{
  "n_layer": 14,
  "n_head": 5,
  "head_dim": 64,
  "activation": "gelu",
  "norm_place": "pre",
  "attn_scale": 0.125,
  "init_std_qkv": 0.0273,
  "lr": 0.00161,
  "batch_tokens": 262144
}
MLP neurons of a small language model. Each row is named by its layer, matrix (up: input weights; down: output weights) and neuron, and shows model dimensions 80-271. Each number is 128 + 32 x the weight over its row's rms, rounded and kept within 0 to 255. Numbers have three digits each.
After each neuron's rows, "fires in" lists the words (lower case) most often at its 100 highest values on Wikipedia text that the model never trained on.

L11.up937:125189094059104184090098129158139117063120050162154149188150178141168088179164125179138120104132121160124185124089098177146138199167167154120070106105143172094155132160102125097156087100175106109105136152107098136098077091179160199075104119099125102167140149134106118122165130138111133098159103157147125152118199101172122118178125141139133135123170123161118123138092104142062123218096133145144159109155129093075195118070185109148076142142200125081103121134108118106149114148088123103165119160122091159108130130206149076104133150165175126087122145107131172173172130154161066114
L11.down937:161103132067080142159140137168145143158090086151153115163100083114151154151139191114137121104152142118146106126107205159055136110122121142066151182145127111138194052124139193146120117117173178166152077058158115111122156133071099090192173126122110116137095154061152156121113128087121108133126137120084146048146152119203104137085091157115132152164162154131124129100127109159094193065119093145111082128154155091142112157131127093104137124092117092097117107109172162136164161120109144101097156172166112118122118125133111115157143143153137101209102083075110111125028165141054146123
fires in: "a", "united"

L3.up339:169131119121122105148091121087140150092130140086166151150127133187130093088099128157174109082122142149076118147155121113186124093148125089145101157164098109146181033132182104133147087151099144119149109119128161153153113136168169148135128098078109116150101135102121130174132100119122146118105161084140131102107143124112169153109137163126158092137189088146122113101125142082087178098079096072115172094146112146097128167107100108111154099127162091147169110135145157140098170126188174141154142161065092106123143119145085051105123107097113201090102145154101130115136089089144093068
L3.down339:089149122135148123149195151131108071127142162131087092111174144110118158160151152155087163095127130079106162110137132181084143121100132145053137101102150122134081164158069180155081172104146085104105173116109071099089156112064105109088145127163145157119146105166112153126137124162157111141120131177122093164173134124126082152150144058170136126045084145143111146153152133161134118096138152133157095143086155063119125144138137100167127179125107206101129166179106105134168110155123097200110151092130182202108127125152176126121090122155140099170148088124135090100124191150122130161
fires in: "new", "company", "of", "simulator"

L7.up1188:123057114102181146092100137237081162173103093124103101130135169131124138091122108182142094138165132090101118138112116160166150138123072137178113107139105095101138157175149087145140166110082206109112119137090161145120130105098108113135127192108155067127136121185167112139121173105136222104137099109111152094165153088088085174142134089136179138194170114169082140179155131150121141173105100059135123105131128177140161113159164117125145121119119104150148176150133161189113117105118100182152146086154156117130154168126086177157152191120152116141179108123118114177105101093194107084
L7.down1188:099126136126079101151201107060137128150165080221086091136181115170094138142128113107118134193108145197123093135128064149082135102065154128157096163118108124176130096128115158103165143159116111100170143142171060172114132115124179135123097089111127168113106135087060118150107095079119090103127133139125136192117138109117118067139124080102096080102098143137174186107172132044146099117166188132122105139136138143154123156169059167101160159130158103114102140071138127124120126154116134112175083138103123094130177080085091170088131125126143137123106134109109168103145096145126153180
fires in: "as"

L7.up420:130068176072090093120128164184168088087126072123105167139130115125202168132142133085106180135113127145113109084092152142107195087145097136128158201156161095175064073211134109147121173067124110139164130156166150103170128131178131149112104129133105096142104124167161149115122131099166174111090142115161147140147090150087225130114085099140106088171175091129092099139137087144143144129154119148088164080100107035144165090192120097144150130132139165135095049140106158103207116135108115114104134111123123135113110136168149134102092121137099128126137127157138111095095121122154154115
L7.down420:119149096167171196118091101088074140145153075151132142168126127121108056095132133166186035146136151100147139167118075197137109128120123091100131088071057125111155120117152138170163108135079121127125146118100103121179157107090111100144164127125110145157215148124087102126149137151163083145142162142097091116089152182122143170136166157115107137140085158159117096121149104089149167125127134125153107148127168143161107173122102159081085137217142113128161180080081052200127141218143110056170133180145157080130139107078096102129146161165166069146146141117144146126140156162122109120
fires in: "of", "were", "are", "for"

L7.up92:143111133165117180126114187083102067196162101182102125158157193112175119151154107132130124110123097097158095062143135144152182126069157150145130142097165126133118132136067113182164173187091212105094106135164135113146089094146109127134109098079106184070180085155115115103077152134123187094140149109105138192120141137105115067093137153124168143103198132196126151107115093154160138085141104187122078110109133126122131069124130134122131081146181158100131150118131111156179147104062143160133078096084147080130142126162092085129151162133121129162159100160103175138175160054073115152
L7.down92:121081147130119119150160129093162097109139096154160067106122127144044073071216098126178076122133155125142177149102069073134120112135119113153152096156118092168109116116172119131124169153166143127118142143113153050111197136074113085126183168136100080137111181117159093184100096116125088083087118133160108158123107094155096167123127112094154128153178063090074105101116153108124142157095152129162191148092079153133201171137125145115148184144182088120145124094093171123084130120190116144144113137167156122148137106103175173114102181145122108112116120071161106081108146185121171115
fires in: "from", "as", "into", "on"

L2.up681:164105102105142132170087191171087125142125117118132156139117110115126097146098127167185111155169072204160096099126140103115063109101115076079168129124134193179105124133151147126098164079129123145149091111113114075078116099145135155045132145145171159076109117043131151126103138108110140093093144138120137161125149125130160140113128094128131115110157110129168144130108194132164100169132090160169102106134120135135179097119191062138112075150099099121202161130133101145118098153222111095140111146160134119149162129094131088123195185141174161156136068114142121119051097115193101130
L2.down681:108148131138125154130134112083158108108157103192132130201120137130131120114102108086113152082081168070084140129150112130163159132141128132155091129160080077107122129106092120132178080191127111096057204163136139148097138152107100107171123060126072125153117123221142145083158148157142125150166070109118126091142132157114096089093123129144143130168065112158124163117145119156119111122113194098130210188099173133141103181157067169109152117116117137135098117122114126118163160082067156132119115105109081114139117112162153159100097098146119091059127153143096124121210142152087147148
fires in: "12", "as", "2", "county"

L10.up1188:089091136097141122142099159166108146106069095155166133052140193034106118113106153086095132133123152123139114075131160094137146103102160075116147105153122163120142083090098097099157118158092143177123087113141122136108138156077196168194156103131105122080126161110165087105114195082102190134072167121131064094113142131091159096117143110141187115120185091166139155153145096126150140169097108137134150147191148087145166108081072146117088125154099111169097111099147082126132086129090172123172110139148158116148127126131131167178117168089198133149105168094108110164114141121064102081
L10.down1188:118090166164106088121138149064086127134140115093107102126122138091131097151127126152156147152154153138161162119121102099106109137147161164163116103128174111140112106118146075074155126125097140104094134141177078173159114124213137078075146145106160140114142117125121133096165124198129076159150162114087163155112145116142082122148131173140111160114170133107147090106162164161085186113075069143087122099119157171109145160101160069185102097089133120144134139163122162097137152103134128134121112129185179167111146128107154110125127137112083084109135168097149065077194074090179085089
fires in: "of", "such", "all", "ugandan", "is"

L10.up918:138149153155124098096126128129162146116193139139111097140195182156150176170149114101144095077126089201153131123110138096036140158127170126140134162096096148113040148130084172134123124073135198134134126159200128116167130092104213168111157154142137170134199165172111157164127114071115176130147112111115152107103134064125133141128147105137117126164096073179169131122086142128110089122147119116166082155167152109099131106123150085121088095169210101070185151188117146156148065124118096154155130158103105131194092084173190104146144110063151129142086143107152136114156167141126182118
L10.down918:181151108158127152113144130131072069156093090125125097155037105116107127140152151110077070150126101128182141086129123170112122132136107080162114141103109154092180082202148121156117077186134153151122127123118139084135127113110124135170145165155115096198093110091152110133145111137138228110118167084135093129117110083178158176156167151117132111118107173118132156039138124092153140153173104147167159124078177099152109159148148143140145126133075128139129065128075150160091097070103145118140143114134120162125141088143118068174060098176084164159138140152146112095105076125130107136
fires in: "a"

L7.up289:129135192127040152114172150099080121141121140102105077077132170110099111111112179092134204133111143127148134091127121123189141154114148063152139075104116085138124106158097140143120115121185191116109155133132141095157151100139091104160152125159100149081168124123126164134131090200103101101135163117084078140128091169138170137150130177115135114143095183118115121159173096126139108129156194133093165139184101091147148086140170165109109148148111099190128106187110132170159095165145163073138157146108093124092104100148129045124152156214125111128070118188098104066159055118087153179
L7.down289:146096111143108142111147149113163122130168085191131135163133122179141074133156127184147111156139124127121120231181124134125124115127182137092138115088153074129118137125162085098099158124103114147069127116063088099136078119173106067125094145107126175122151083166132139136150107163098086154124147163099100100132184099215158135125142117065124105099162096135116139073158151079108191113116062127091086130122124127135137171143074163127139065134126148062081088057144149150180082088178092172186086164154156073093112147134138189126116122097070071124173139126130148153141131177105105145
fires in: "had", "has", "can", "will", "could", "did"

L2.up78:095111103093127090102156155161081134157098175075150150116152105144091142108130108161105166165206089071137135054127167176167136160113135118133143160118149166114089085041127083163132157072163103100125144168149093101185159125100149115133121105172134124119152185140119161123102056072162128071126159131157119141124130137108080110084160156104117132156107159147186153102099080165138122113115155154147131130112153139134094112127132095133111108084122062206096154066163177090060126116110161075204147118152176118106127127141066129181162153155102136161131107129110180146137106121080151130
L2.down78:130165116145119133194133043143160128132141110115115133103126150148169160138158083138151116103077177079139122161097059151112099103081121123173116126149158105148158165158129172094113075227108169181108097100123152116052113140130111145152085117064161169177133122129096128102158134159120102142119074169097151133071121094136162094164151073131158129092137084073143113191132138123112114119128116107129155122144112114139102129101141098126147133162162173107139107174170109146141075100178106160131128161108081098205120134092203087133070125077163123041123142123087092077125120116149111070
fires in: "to"

L7.up1099:147106099113162134121115099099117149123138101167205188126119160126106137087140150178044069179118132123175139168175128120104140089129156141093100166138083167020097159132138122159103134135135120085129113142091153101184089087128107131144174126111121103093123118112143153132170091069157143169073135130084109126119145105121098089110102101100132127150146081166074166159187136124135083106146155115064162165123080145139141120148116107140121114145187083088133066144100166171192139143108138106198125152096152157133124127171176164144091104075156084109122173121144084139132144113142106108
L7.down1099:143131202114113136141112143117142138147165121156116140105101127146151080170136089054146164146147210124123183107066128097136111130077123131181167124150167101144171131096111105124158075189093120139137139061140186177117167186096160104155104120172108163142106149121075134105059107140130138120144176112111143123127165067136089085145160139091154093145127072112138089089039156132085164135066153159173128154153120183123111120126136124084136126075071166146150156123133165127087116147128190172057111084150130138157194097111088139104185180172115166133120174125067146094135120136111081104
fires in: "not", "born", "as", "was", "remained"

L9.up911:136153199147114089154177131128186206110179110107194127126092113077116105131138122137104114158101134127168153155192127090148158094103103149147101095134095099135115090164122180113103110158090102137119159149101118104084128127116101122166106121136134163139080129110153092112146000106162169166119091154122127134136156109168128148134114139085149137154139191151129150157121119146110087127098144108118138137121081103089159131174129091158165108195187065118160107129119136191184105142160078087189135125125162146115113162069118134169161173095166175139148149093158138136095136176173115108
L9.down911:176094124126158088115133118126116177182203088203065095177142143201080083126101084063103126159167069157149163122172181152134084097102116134201099158145111165162134147072130114070141179122134120087083129179160125076136084111111142155100146190117108087106130189120145109132130223116068117099125083090096107075103162115169166184106190126112159137135159108155074069098163096119132151081166093136126153073127164099148120129101121102109111126145104161166159163088123139061117161119112105102120111080114115106105108065193149117178071132180112059133040112146168160142136119119149133163
fires in: "a", "on"

L3.up1175:168146201129139129135115137120123129141132125154167122159135147105169110198170134115115118134112126127117133069148146182072164106067085116118078206150145123078197171124140193057134158074177169109145101130100044115137119141103124113204142140158119104149119116156145179138063082148058139109114181116191133140144100141177130155153094155134120118096157123106147132119152138174165155146141108126147095072118107153143136159125117116178096126085134127108127144133153108123093165125052104078085099135070086109110171137126100137133098138166143169086128158095158132115101148156126086145
L3.down1175:131113118111139120133173084149124160085076126134135158098081071148082130118071112152130185097127094132132070215139113108181077174166175148127142059101091097167091081129156101190097051184071143159135132131147185094070095140123148235117141138118128130096144119128095101107164181129208167166143049118095123155141121077100137112080156090132092125133141130144081126085118131110097109142134132156098116105167110159137089116113125142051157139158141127141166101110133179094105096115170096128197162114116175110166142124142136107143159148134138090156119097174167121142163118113161111075
fires in: "of", "a", "life"

L11.up505:123117108150152161130149168105149157108189100137104161154140106151110162136140108149174156119120207136131149108132156129174050159141129159159102138108126133115109183153137128151129185107082200144102105192108124159152121117103149173138093129143160120134162127120137113140180185106143094186113081170083150085056120099117173144071128100060101125144093074086133092129126114111173122116138142156071101193082110126153103135161163127160084135126118128114112078127203141109141092133070130115111023089154112126058105060172182198121159141129099123105138164153106161193103172117160108168
L11.down505:190093163121135178109172146176118120084102106096121115132088113138116097202114142169149146040108088144128044112159093115141118055110112135143167088132137143121164124130097098117136102120132101106128149084089074133135108164176134136155173088085122110148166171148098138106163085168109112163088138169182092136179086129153128164091138195118128093109157145193151130126171129119125175149184139125109152116136081152133130158107062161121152119164132084147098231154097107113108113088115187177155168118094078119165134161078124104073101180098106158136135110107163104111132155120157169135
fires in: "it", "which", "was", "and", "they", "were"

L7.up383:085200151143098092113142187080177108182135142151128125119083147121072127170083139192155110127128093120116113136186147190143082064090157110093140134132093099068105132179102086182086087079114127122099102075094122126146126170139101151120103162158099103112086129099123118138114173126073137093040131122127141092057133127135136128168159184146084159106141168106104130090179145102131132171118140103127185157131129107100161101154120168162130104121110138145140108063138096172178173126143146125140111165094163141114153124164124152105105084100084121174060097101147128109128125179155096057
L7.down383:175099088114091178116145079161071111130128089078100129192144108132153161107147190090151117112098090112103148121155137099072153122127172156158111151155110163128116114123097162099181150148111120083135188122110133159133127125121154123119162156179123075087134124134118126115193153133143137133124106088117150128150044130107186144151100109166112058215080161095131144193125155136130135085123177189094063108124121162144049106104135104120105160078158099048095183175122149163101140113116053099108205103177119122102077110104148088142124149157156109128153103159096174095151086037095148130
fires in: "1", "albums", "14", "15", "10"

L9.up334:089111186112143186078167145169094132115136051102131106145163166164166146091177147115150115091144118134162126109097146121116158147148081132124144083108101191120165119179125105095102104109143152118114118173138123155105146178124143150115108143146084082171112131141161096107147109120137114102146148149088152188129197102170180136115114130147120140131128162143137133097134122150119101127064146128124141083159126140138100132101171112108076131180154019088115113186099153206093174119147078123182118094079150172101106140173069121123122164146176162150098145127146133172110112121162118081
L9.down334:067165148130116111091142132176136139099080145149152148163103130153162151123158129136121145124089130143183119112058106131092154114093110158168120142070193134167147119142121145151140096139133129099096164130079128122106132105129188139095157145111103189104114161151138173051107117154138143124121129218142137144133137109143141210071122131091098127104076164195114155099166141157125091180070103132123085098109072108155123107120138137046154111200176054108110119156120166120141129099155089102151187068077108132144048130177059047112094162090165163122123135092140134146106170122141159146
fires in: "a"

L11.up395:154143101082120122063097148124148135191117137154104097149189090122125147111120143152181156118163097138130126114130094090124103152117110129170075111048119129111098075099153140157123102135107123100143131075090149116075148111131177100134143178162188126133118157167104134141143107082103102151145140102141134116169084153118157148142112115131098122093141093162135115102100151143147129142184163160094125121138121176093115082165116147107096142133162169110146070127162112089124157079108166130152109066122074109113172113126134149124074102123113137088103047105106158192156086060104207107
L11.down395:113159132169137126100081094147132136070102135109125085187179104123069164136149140162085086176124081097105119127205153168142132149168131108132188078170127117125173117097141156141102122089089130133113086111109112119184092110145159182180216143128104135144145077121125036160171178143101124112108145114117117169150156172163120124134105111110126129133102192116059145141170099168115070115175108168138113165120144095089150111086118109081098134078126077121121098123106153085126089111177098112110069110130153063145116122140133111084181126155128137101152153182097135097158153144127125166
fires in: "the", "her", "those"

L3.up739:174098124127129220116108154090200138119169113144100163112085167138098141176113077096111112120129100188155176077145150118159101099087178102151115101185108098073098161106125128072163191170108113082137132078107093095165072151117130154096156127120146144157172091122155067105110113078183116152091133147149155164140142155125117144092146091119184169107140149162136166173145057117116078097099149094183090094169162068133120125141148142127180103126134155117124170144108073135162137075150077182095088116050095153134103123139100131186141093138131156162077121154110148143089137114147134130
L3.down739:113110121146125085160146127170079145150091124152107131135166088125171114081126157208149109123137142136065065166121067136067122107162087162144152158090173174169180067137137124130113090068152116134075142175171165159133163114117156126109117129143133129123099193161090161152096174114069158085142108103098094098126149140130129108166075179153084139135107108121123082133137112126118176157140129158140190132118093181097147091148116114132057177152097077131152086111148162159084117137081162064139114154164121081137138108101179075087155199097091094099175087122184129122129094117108120149
fires in: "year", "time", "medal", "gold", "date", "fencing"

L3.up677:125120137147187135075132155111092103131156103123132095098131101121173109167156149131079108132131116150080116138118173087104116227144121171149172141155072106121086079167095152165118180152120130149152138138095085145119111184110153135146134139150193105150140150107132139161096102168123161112111128109115083107160128110189103179128085147122139135212126097141124140114162094106081140085118088091139121128062161129139155101150135114162188124145149109143093043133179109035139088113116172106098123135047215063087148149149120171171147113090178119191171188110107173182141131122139109167
L3.down677:183086111143112131161132140186127114112114112142101203111121120090087109103092139167154093146153171110159182113133105136146098029181127127134140137111147100137164113133156103145120087100096124158116103134184096161134180152116124155114178075113171172066105147122128117129146141056156127136109108149108122124135115142117151098137106073171123117105088162099109034103142125143142162150080135096107163126171119118113091070148129086124062179099182147099150131173063160225113173121117187120156139180163051085157122142080131140110107133154075133140147073180125124094168121115177215109
fires in: "years", "days", "modern"

L3.up944:088106154074148156125146109123102115142107096128121118120139173136124152127149105146121214150123129144100114110079084130118137114082111104096094134155081147177134169098170137132059121187131153157150121149130192161135073145125119039126101099079159130110127144101189187165091123088211141147134159115133087151154156131077178084104162108074159133078189126085129120059120145124151116145057220131142110127105140177151116142166179124159111181159111107120128122149129091099145090120105134151075099136167108097103134173184140103092216169103059164128128143142108139127206151174125099130
L3.down944:115110146162117089125092149129153145114145149145103140102141120130133116131115173124122149131145171133121167111139179123143147109181103153156166137080136132070114068092100087110152103131087127073117120085120047114137163126162140190114171191124099128104155152191159097100157146193069140158096137168145118135125114096100089170105078143193108096162107135154155194175110146139164142071214041121083151124103116060110149096147085171125150110136132151166078143109118137121111141181187105119120131157085152155134142151130115158080069066159151099112104119114179155149098101069142127137
fires in: "of", "tournament"

L3.up588:153140211114169156126123120104150136079104111133145164079190071148146128164161097101170120097119117102153104169175190122127115135130167084126148077134175169091129141171056093130152153106095137125138095135144128150111145067147123179094112149177127147093116082133161161117115166114181127094121145122170155124159130149125140132143167179106088080085158108163171182157135138125079107156116157158104105110134120193157072132130139137157080133054153151129121167151073081047112119142151090132141069120157146148143137161182123109147112160124162155216100086147135116116154105064115105145
L3.down588:131128105127133099094133113161098105173153110139135128139078171102146185083085138130097106168187150109146218164079059115131140137079078141109117165088126123108139146117199087111139139141093158111139130197090155086150117146122151058131118123142129141149139110146099064154134095142081071142147147152100129140148155147073085122135088103128189166171115130117116095159145071090174167153135093161127113158117138058150167128142140131149192116180065126118149128063205143169117146094164193069093191138100101097107109156078149110109133116127087110040119142105157139099128117216137130132
fires in: "to", "tolkien", "his"

L9.up187:074129131120108185111142084115113129095158128096125108122168124108123148091106042196114092121109122111159071145118144149146091094151082217131129116152094157151133136085084188137149127131094148120102093122101123142113082097173125140180188090096101185137179141104138123180137176162152096113151078178102086093133136069139151107126156089155188103109151147145141125125078150108127119128150110083156140088163124126232133139108149187124104115180181165085118145148138134101109071146164156097143126120087152080120117128134177145137130177090111183161147099113151120144146123082033118048
L9.down187:088099157144169093136094158140173094147142122117086135101024083151144125130099131151176100097123096104128128156124121124080148154113118061174119137109112119127188099197135109114089124131174168129091151146154183122165176163064140121070085171183119144113128144179069115145099106124101205160119106077163097123132132192145140111163104154083149133165131055135152155119146064137107127167117078111163162129123104065068124156091135143098143109110100037172124104145144056158163194108111136145135155129174140117155114161093119109113144078144144081119169131133121085080131132224203116171
fires in: "to"

L9.up135:149116140154137124102143098161104147095121069150130098138111108142194128144195191157172107045158114170105145138048136089122118133113087118061118110187103152190157128121125107085035091088157109129154116109157088126126109158133142108126175123166096098146114139132149114153182173128156163164159091152160120140157131066145145156076153063169123071204162064117167147179087134183110087157145079114103132155171109151128153111074176129167166125156102098087133088170161167159080112113120160172089134122123133118129118166148149108131106109120129108088070157110123146134078118101141179071
L9.down135:110117162037119136111100164166089204116090097074070106159096149157081144092122088128110153165083118120124155069123120088105164131104154131105139124103144194133153148100160148145147144099145136198149095152070131137171098117144198120091097104114125128117112153108082124150143096159104156124095166177132130146122147133170060099103159106104108156090169112107139103154116101163113092106123104119149147087157112164131113123122126146187158075175119086150161133092165120121127121125101197085156168159055121144137162088200111151176062146144113142176090099064109168164120177136139155153
fires in: "a", "large"

L10.up1053:093048112097089154143151160145123128054169110096162098169155153127095097073142118115087081154121155076138127141124101130168100103090137098158139130131155123125069050164119160179097133119115145165133141087091142168105076108133146112111142125146093126159162129076144158111153093090149138145047157109113099157150090108139132160094105115118111140110121081166116157142136160147146091061086134172229083132118142119146126118173170163102113190079141066115148203201125092147064165154139155104200125139175122116104129134120193153111166107131179070130114142083107086152106115099130076139
L10.down1053:146095149200126075068134115176111168125140122121221168212142125150137123145097127107149111144107175121088148172218139116082178123124067155096197134090122115134126089108095094142174178104131080200185170112098117100100203132123150137144108124142148145085088172128106108132100152112137106137173111143079110065107141093114144148126084098151092110138159094131105144118037099117127099132082113096229081194083115079105115160155160132211143100111117117156123068094162148095137081163130165134122148119097128080179101167186113118124083152070114100148113093137069141154123155136111137152
fires in: "was", "been", "later"

L9.up860:090082114134130189100101114145137141089167117136132091124226109158099139056133122076126101123184146091102071122157120080145068087195135138099123103112148100092148152152129067123097108133114053140113111108085216099119139180099152141160091142131114173123151092101136100189152168128150147154174169109117130104089147074159122104101141121128123176139087115118136112121130184161152112133149109136202061126130110109072105130138160176189122113099171121131194160130114108194120160131164076185114089078168162118057161193147207106118144158019130166148112168154154078133086112141119099107
L9.down860:156088089062125141098122116109069205148107131158169157103117159080185098139107143164195124147117156167140126159143122053135143149075114083134117085091104141144078186167110112113161239084088100114172194107113115146131103136128112093117127085154105134160123202152105150142075118130135110089092102105160140159122080137133162110146137127093111037169155083114192119150160143040090146097099154166168178149132145129107111167142109108094102130104090103125146113139197143095141110157135170133106097164135078138107155130142145106149126109099118140177128143169134132106100144137140172093
fires in: "was", "is", "were", "also", "not"

L11.up918:095110117161138112148133162110083158084171120148104104156088108106142166116103117093151103135139114123091165139102174065068116145110106153100169102120097110101115100141149152083212245118155111123098168138137122193077092048109117091115129116104168155112091111115150186166152107122113116136161117154144183064145164212070124142141165079157088112175108161151117129177177099093203082162144114134146130124181114198122084153075149141130122100108140079150119140105120170096141126135125180138124129114136136110093078116120144189161124162065138113139093137162165101190114154181116120160
L11.down918:177154188104141125071132161133151108148113147136115083115211074151132041155129148133172134138099140131199118102122110157119147059089124158046105162098145152161133192152169119186133151104089116147135102170077159115146148112139200125147134098098127172124148117109129120072137104126120126156132164111123138153147117083138167115101096131131106173109133138072141127041124160136071119136124135150173105123096176124116125121183127146125107121142181174145133104135112083168128129067115090189108105162185145124105185060107139141100114098196119101103147099111120160097087158122111159132
fires in: "which", "that"

L7.up1007:090116198121161149064150103141118140175177099132134166127159140081177094147140114159099166101150158120105097129071164122104139194131085150088136131114120148114087114102102149126103112077097153066103143087092198116069166084091087199203081141137142180102109208142116173144126141179101137161136136116141132152070093125108132123144097196115132135107125115115181065141112170125101095044133175166125141084147148133120135072110114142092097127174145138176140157119107121155159075185183109101123120089083097083081163166103075020104162088172148173152132132146137190158164096107144138127
L7.down1007:184153125100125128157118116106123073152162166094173129151159120188085128095102082115130088210084073088150136120159119102121119078095161139177162121153124092148162119155153060096120116141136087153111099170150175096184108137162146121102179139105119125164126086122149117125141158102122170141118110145052169093158206109154113099100124146184141119105147139119178147116095079175117148181136141120121183075131144139131156196131147170155127135155150126115127135188138082140089201122027138098166129170129090129106121147139129184085109140106102153154103138124118161103056123124143074169
fires in: "s", "has", "her", "had"

L9.up943:165153133149148120161184128152035132083125092088102165122169174188178093062136137130158161129071089129129156109119139116092118171081146040105120183093108102170144140165134083141128134092151125147129143156113103157125130090148087120155092125141097161148128105120120087163091164101142077119143157109132121152122169141118163140113164132178110083124146078093104145143128098074126149112073196095167196096113065113130089078055110145130140131125171112096143110095106160134114153096141067150144132111124187140053161098116159157116152145114142179132173149151173163098139108144160141108
L9.down943:091139064089065117135101131111222119200091209158137178116140088161119147183117103139098142147188106115174099138192086093141075179222106150105130064095094163098104136078064123091142145180088121103122107118161144117083150118099183142124154125106071103113113076116115194171154095159133142138127138156133154116162141118162075082162148095065108154116115125152170126092062156142154123123114130165132086130137127169111202169147176103078121138157126095172161198146171142140113141139140146096048133136099064098152111172108150096173061138131077097123113099142107119144150107113147156123
fires in: "to", "and", "or", "gotha", "yasui"

L3.up45:175140103079140175159091123154123147124150165145088159139080168142114094144079103143151164081133168131160132135168192184122125123121100133198120109181092172121086149122151102167143047134091097094177180111129084102157134190197121130103116155112094085136088067123098158144200160153109109077169131190106167155111155110083133121139111090106153061114146143167067099106191086111134103108097091090071115110162143155118093126161110138123129093139118105097137115116177125085140101184120097167153170177132145191112148092113076136087174157144144097119145134166095059171157140098070158047
L3.down45:081180173161133101097166166087102100119094107166118122096138138126151155126153187119105106155076097112075153138098050094128117098152194151072158166132116123096109133119135125066125166175182134142088075122089196142125134112068139085160101137149133181142130170122136154106020100113151104145053162082131080075139134105167121191098149140146128188139109109128132130133093133099136159169126134123159120087113121127127141205125119142124140183132132189104132115088122135187106090097118099069130102097121135059139120180135224126130121080157127178133112139116118165138142083107226108159
fires in: "of", "holbein"

L11.up1105:115073134125148156073192121147132154168132177146118165148171092090108140107117147123175141152093103086157090183181128204193208111134030139153109157092135189046142139108124129108094166105100143142095126117111109080155123065115144141139125031146110153101128150081128127100150152092148110228128108104168152098110067104110111122120128144108162108128177132126123141120111096134148095151141122155126146094100127108128051122130127153086118147107154131094130078150037078165136121176136120134129122134162146138122141128091142143108114108107104149140097138069165059085124171176139111112
L11.down1105:125122132152112186160100121149115165153140118153064128160186175099155129167069109128092128110167106167157155108165087089027145157122120128113101108174098072131127185073118106193107128134136130133142105149082181122155098149073137091128142135129092096175123188165115168144104049156130087107067116106082140180150169125196123156130146142138160153095103102107190153147126093101115161120077182084155083162128082158120094137147117176182155136143125089171091119120174154166148126106113113171114145092166089131121126117156129097096103153148141051151145087164121176124112172115106130132
fires in: "and", "but", "she", "which", "was"

L2.up1042:113136119149063105160180205100161176095212078095149151185103135127113136143130169089147117163183109170115143115130120108157123089165068123148114102108109183144133154084114151102076116172104105041146122118106109130154146146140137146127167130086168139131109112123153168116174109171108174055131121139124092070133141106116166092096166086076153152072121180128142144085132086131144165130104148153157211180097109149119110145159091157136155171118131062134139170070098138129134129119158148108141110110158113137119148154081109090109067120118155101114158090139178130142167143121084129111
L2.down1042:107094134128173108123106098125098142166071127115112082106104093178126087104142067142111161086089112093121105137166127149144148099120170122105143167147111092105113067138108165134106107144074106113094109165129167088127095120115136139155122130139148119151159155176166101116087082114126127211143106114118143122139157154135157189129081159179158088195139089125138187154127166134114093155145060126139037103150114098099108071084160153105109120133120132154063083164126148134135117086101111116097188179153159069080105155198111154185169128128165108109104104088109092136115172149156104144
fires in: "to", "men", "official", "by"